Part of a small language model's weights.
Architecture: RMSNorm before each block, rotary positions, biases on query, key and value, tied embeddings, normalized queries and keys.
MLP neurons of a small language model. Each row is named by its layer, matrix (down: output weights) and neuron, and shows model dimensions 0-127. Each number is 500 + 50 x the weight over its row's rms, rounded and kept within 0 to 999. Numbers have three digits each. A neuron's up and down rows have the sign that makes its largest values positive.
A block is one neuron, or neurons of one layer that tend to fire together. Before each block is what it responds to, as a language model described it from the Wikipedia text at the highest values.

Description: Dashes, to, until, since, and between a start date and an end date, such as birth–death dashes in biography openings, from 1937 until 1951, since 2001; also table pipes and infobox colons.
L4.down523:471460430575525437484544491459441358469476433481585456380493555543549515540478503549472580527531463428497503549439486512533395523433389569551496519538478512459529507478469504505498584531503542524606553482424519422519559577489538430586600383517554588492431458489526415472465509492472532487567507601581476508431447474469467514566580503361415512547483491470546530575505430600514451509510
L4.down875:618479404497568533504459511483596471451511547482467464509465453499534536437500543459507567590474482457526508467474530514525502493475488471428627451495428494434488531521474456459460568483540464542499464520434515475522548545438559507388390484522496431498483547509543475477503534454520491516481495609483527613475514477513496486527405504495516537470548483538539661554484388540483522499524

Description: Connecting tokens between two values, strongest on the dash between birth and death dates in biography openings (1914 – 2002), also "to" and "or" in ranges and alternatives (from 2009 to, staghorn or).
L3.down131:541526486494444498457434514475596450522431544508555499494439475402518450537435548464540485557451506528529499459489475452465534563523548502442545433509539476473517407537503556467480482408456450465550519519487565513542559545492518481390449505592523374470526535609512525525515494577440555462448557519411538506266497528426476525486549425451616485518492563606518511526462505508465548498501
L3.down145:497519561538517523460454615504575501426521429529468494501443504459492487478486449502488504491571477500494574589558567524455453557440551525487439461437510379477399572539452462493526431527606536527498459533465467522548380534538459453469517496489528503486520476461456540563410517581439536552528545562504492395467559476528508539596589473486515400576556553443523527496466565509469455482556
L3.down249:511571534515436475519498515461454485522464582570532507497455510506464479472576593528522485541573518445501447562538403491496493531479508515469423603511416568486528493564494523467539489589551476552486494507549459453578547592489434419515455486482549546465457437645542452553454530504487468508553586506475530517363445487439501449586463504508556507490529565467403530441580501534486584529599
L3.down387:380485546473578486472491489505416392519527470499518552486470441514572458434442541446432504534518530471509513464523518457419517504519548503405515501530432305501527445516470575516484460498512421486589524540501528520646481492555484522499544413515481469537504455522474389487581419536460512514484578488594544469569427502445493550442418573487463497475495483482567566436491461511500518546375
L3.down446:437512539433548417543454431442468520466543507483508538411518505580459533542496435439504430485464483415416495499613469501530423512504556427503435448474519595480496519536529514514519511547537554468458539519476533499447576543522516500483512555657529397529543485508492414565471581487455479512436553493570496497450554462471448457560494506445363527422487531560533523535562561489491531544486
L3.down499:487489487551483529437493518530426508441463475535699532456525495431444585517466493571529483510491534440567448456518480568420438582560512507598516442467492457462474618535535483421432455477574519460494558508467345442498471449474512518587532519598513602525479490495499481470544574489491446567507528538515493458555475500462524466478560496499497512494493598464550404458466544468441453462530
L3.down601:484340534519458455451499466551466487496563512592589494465544569569566466506485524523458456506527495471583539401513536524493509530428452429516477435528438525540523537569439522473431505505470555525537595467583510447461558526433473471593540549508485497388494547463452507567526572499428490501575486585609474494425502505513548387527500529444410418562489514473510473585533503498447455482498
L3.down826:538517472465488560559511433535570456445503533538529515426420461546518436449400593503412503555510519464426478423436414538415521494449490475497512554512556482436449527564515548446486482574477445531496517445490435405472568483437501543532486468495545468521450496374542430480486503537461459508492549498476585528427447582561542482459453468544542602529518458471414476410498449487418483491507

Description: Blank-line newlines ending a table or paragraph just before a wiki heading like ==Career== or ===Theatre===, plus the heading's opening == marks.
L3.down281:503534520514549496519529475339561541396478510481465405574495463537528488457426518498575478495480551453528539457639494511555521622426487497508404468487518556463436472461455456520481547441493552590514506474504440448520387500597462468496478438502516484499514435552458487466532479481561522505458491480515493515350438514535432486461455551575499421546483449476441485453602526512517459482481
L3.down314:491543535444469550544590526432594478482545466438477441530478446442419488463499577489449505437567472471596465546525498530541454502533540521500551493458477454565466533502483473482520497483500518487521525570448552504543431487534506466446583537483499412563589494495498454471469489536454517471439550538401482415348521545508522440427544482475479436524397530613547531505486528565496567573547
L3.down606:558542487456491510467416602462497542492551423524569545505504560505534576555428464419507420561452449553504530464476526595533488513468414473500563528476548549526532550546507520531533502535437530467532434452457513521422590639411513451416425556549519480494567543484412476529538453370445508537577475445527443495327567498480522484544428424416467504530513549512474522594549467551524518491521
L3.down614:448520610465516482428554470431549453461398466453495502554468527593550547486471508530519470495577504454482429475518357499437417482566510623466478449504547464471504566563537483534509583547472467403587488551481559470495491428450496432528511471496514448521489520555547471464478496593546499578477456377500543550309518497503490501518499486539513534501515515461442546524460541573582469526492
L3.down679:452538483599463496418509553414374484488421357521526458458547487454522580499493494650534497515410530464529554494462489497509500574551474484500518436487461594429475442457466541486478473470516463529569511506575424575489497419372496578539412461540444463500551496514506479494434469465508525574525515503484513483376397453499525522492521527518514547534463550482500466468501448487674505417526
L3.down819:525586531585472495533505644540566422500478428538452532387396416451420439517518443499494561467501481483463478506533501507494463504516503458517489489517462465539510485506506495516503514503443471484470522501453507466474536484471490481536507551517596541543465522489456571460475520502553448553519528498542565621279434488447579437399469496533542489582609446537538513490509488596476499538493
L3.down844:506430496540535516394506430408555468442444547524351521583475407495629534523461509517527444497593498527565410454494410572497492487476553493543495534568519474565449510525546448481560463462478415542392590535522525428445486464461548549532530478446482559540579564534504475489515467613544456588485479523514430457353567468473515505424452430656507515533536484448489488491491536509504524446501
L3.down956:593418506430457448442519505496515604549503462486456465452494449505535542493596532491476495440466500564492492508479520428445454504448517521502529496446472427507480460547544475473560510500450468522599537543532556499527549488431523536514460511515492415522474551536537534448491451568485443500572542490534473612261609529603535525511539524514553609523440551572451573545482421550510459450484

Description: Line breaks ending an item in bulleted or dashed lists (species, notable people, awards, match results) before the next entry; also captions and "(born" after bios.
L3.down116:501525502564454446435438451434517534474496554545536571448511490462418604492509463559509414544430471448424505537471517459501466547417513520551669550482527501501508481520485459511528434470547611507462531370580510483410554544387548443550450551537492477422578570511544457484469513487539453495577517530394450532328605544470590456540538559406463489535573468554436510540533545544396544499462
L3.down204:514470551583566420396524576414541488497451514548444521429460462429461488554452388546545462412508571541519502559563491517431524491554499513511510443450572507466489554430480492507459444427513538475498480596575519543486515430563480376504411457472467522511558466477470509473496522557593538481579484463478548552260529467421501479535397453524484478468471478478475531474528515488553530479544
L3.down215:553491514502524574479438451518573516451452561601549546528493441455437565488446573536534529521493516455475513440496485489530497504457581515490569459481459532523511481450505380528487520490517560457525554460512593529521514584492512456457489535517421456522552486549519481453505549509530489534591511412425525571352572501454514421496471454434483553463573488535418464505488600542500447405569
L3.down468:463535518499509513519530462442569510545522552524431488462389499455557516463459422467454459543497519550580474504480479578547456532477443537526621413518490488538477527580493417513471497623476477537522497445498477477535491565532555519475480531485468544455402506520460494559450488553424502482534512443467471494285546582474569387483391513497460476498489574472477450607508457538476468489515
L3.down597:451489488594493564457572463532487487439363599482480565621441504489507534480425519531557520400502471500427554494510584468497588546435472508575549493548523506462453553509504462530520485516383410494590496510554453513543483498504608511461490512553560394493482449556485530426553425513504426487431558578502508446367472494582380552455501482637474497519503480434409444471481509548549516558484
L3.down648:529508509490408523555443526505521467537453478601542513523513413517494606542515487543416472452531454485482466475502501556591482453459560528446494479450541483531480485507545466545488480443533443483401481504492507413598500499513466503492556536516470502365499518474489538432530523394539543490463483504508503521474528480565607510535414514499573481512493475400414538534402546483509546501431
L3.down840:445446505550592566456552507500561551430520554543554502517491450430611571477506559525470427519626513488359462475492494468510490549461540534452508474457418450446514575569534475581574453517488442458529474501532519455461505549495409433448540573456537415497471529514542548505474563512504472389517451511515447633314543509482529467503501577457546475408581465524445463532487547508441431612467
L3.down976:491552529487570587532527395496637531549444557499543576544394541541541482477464508483482480513489420408478451435524432462462513519460565555472523472636463485552515435545525439505540416504445533500602384424500530499477504557388526507500546508472463438458545485594560500452528485509524532573393525449548542447364581539429474552508526474572504529420509453453551503557545489508470540491465

Description: The second newline of a blank line ending a Wikipedia paragraph, just before a new paragraph or a ==Heading== such as ==History==.
L4.down327:530500506514504527437527524474568504560523497521503487473493501503511372472417536526498454485528526514607526510515557491512424507516548532515510625514573406542491443506464454491521507535584439433573475521510505523451516568487470490489498539449577492488566518559539537461521628597532556529537491467445462433162551523509467551506558401519548475499475564448478495453500549529514533391474
L4.down389:442537501496422490475526424443508481573455432478580478461513526594410523420493476549529505463446557485562487512514482523460449442519468509583426531460494528461542509469534524609496542392498331552549459528512547477510470521448505388484476556417461439528515422573526425517467437479475526562529454505457557480276556524451473448462508515533495447423499508479613387460415501475512548500543

Description: Line-break tokens that end a bulleted list item or table row, before the next "-" or "|" line, e.g. after cast entries, awards, squad rows.
L4.down193:576531531507555517473477519448473494496476536510452518477490473507448559501390374478522503414514454500395568467463528514546493540508511482482569546545477454486522507501496482547501429495525541548594475481505517550455529546498475466478512531463394480494498520501467487526497457443508486514539472476468522554108645507468572368533457427496502471518535488571551552421527549522524514536482
L4.down938:525443493510567479509558533421386530423480579592570527534420578493431619446530418512418583534510492597454564454332495499526441466444487556500520564516529464456540574500475475529516435460528396470511503459449482466457550596628577352537505511473438515594454521395495541503521523455480467523487487461385533423410578491489575488433465550463433570456529551461494687563564553558551540467539

Description: Newline or closing pipe that ends an infobox line, list item or table row (Born/Died lines, awards, track lists, stats), plus occasional prefixes like non, anti before hyphens.
L7.down56:482526527565516435476514493415520471485427456524518445478510450533555588583496465491454451452512536511506538479553567414502587506411526530489594618510530520455528393604481509526559425530554435475515555576501509506561478516450500540525517516546507508432511434523481606542595482594551480557543533485539588391342490484466519517562517572409447468522412421447492503478434500528521456485523
L7.down61:459541491488566486588589518454494467457587550542500492413533502447492454475496461492550569463496445487453520544538475506468443566516497486391430504368443505423455458540438497501504575514536496463573455439476476489519576536439488490540420518561467452478543439423508635481473445442513536519519427479510505471470474523440529459604431545519537418471569494441470454553486412626466575482514
L7.down700:644522502412567450483454430468500524536513500533577421496521549521498539535501480519431578502521507483552448529532567530477499430475420486502428551510512620376532542498541451472508584464445463510527496530546505542598421486540584413534400457530459402494501532531500561513410483428494498511420474408556551548244567498474450493468510407387487500554555480432440437501533575487470501537550
L7.down802:514446511503486417469626491545518491524492411434530492581499528407431497494411541419505561546444461481452512456481456544456476496480519458469471612492483463594481519496519453413481478461560443535501519387504381526439439557500499497565488516494550520492502533541531429488490509514490502383468543451483496511355519474482512368487496466488565463634514516479511583533528510558548531453585

Description: Fires on line breaks ending a paragraph before headings (== Early life ==) or new paragraphs, and opening quotes after "commented," or "wrote".
L7.down100:555479445485596614506479597552483467529566518589495498481570436578469481520460544534556537477482599462508453536514592571529455449484480488493502402597475433375567402531474425417538535594515506531491495561433522508365599500515573470540425539585508472484482520574548522493504474490488490513566464533531564518413525435500541421535547536487470428415525463531437558450490472545574557452513
L7.down729:471568471551579569422500583511540499484517539502557510423548489511439454476472443566475497519374530509461462546544516531421544532429431475522558501486511499543474456519439525524481622437510507434557456468490475528467456520539494442531495534428488443522435519569526492511433526523513478459449530486461471438398492506436476565419517518597448395485566500431350462524401424548524497510501
L7.down924:543529507502440471540534369509493472509496463530514554525536390422547558498453396611493446502516485445413539561493536487462576429417482474533494411383365521502504522521590457506581469479539429553548589443553627476478524402398422568412442528488447574457483482578524570553502524484564536438522520494512463510503519546511464537474534617562574530621490572503520471533492497486459442478515
L7.down1016:492495429518491493395382510455491500468484519533511523464508589539484373454454439539540632448475551499485462484474578534499386472643454514400498490456547485467511541576474458511477481499431489362567434440542392548558526454529511523504506561516448571496474519495489525453541557458517482618534561485512530441438536638482518447479554470540464526574456521515646559517486513545500569539563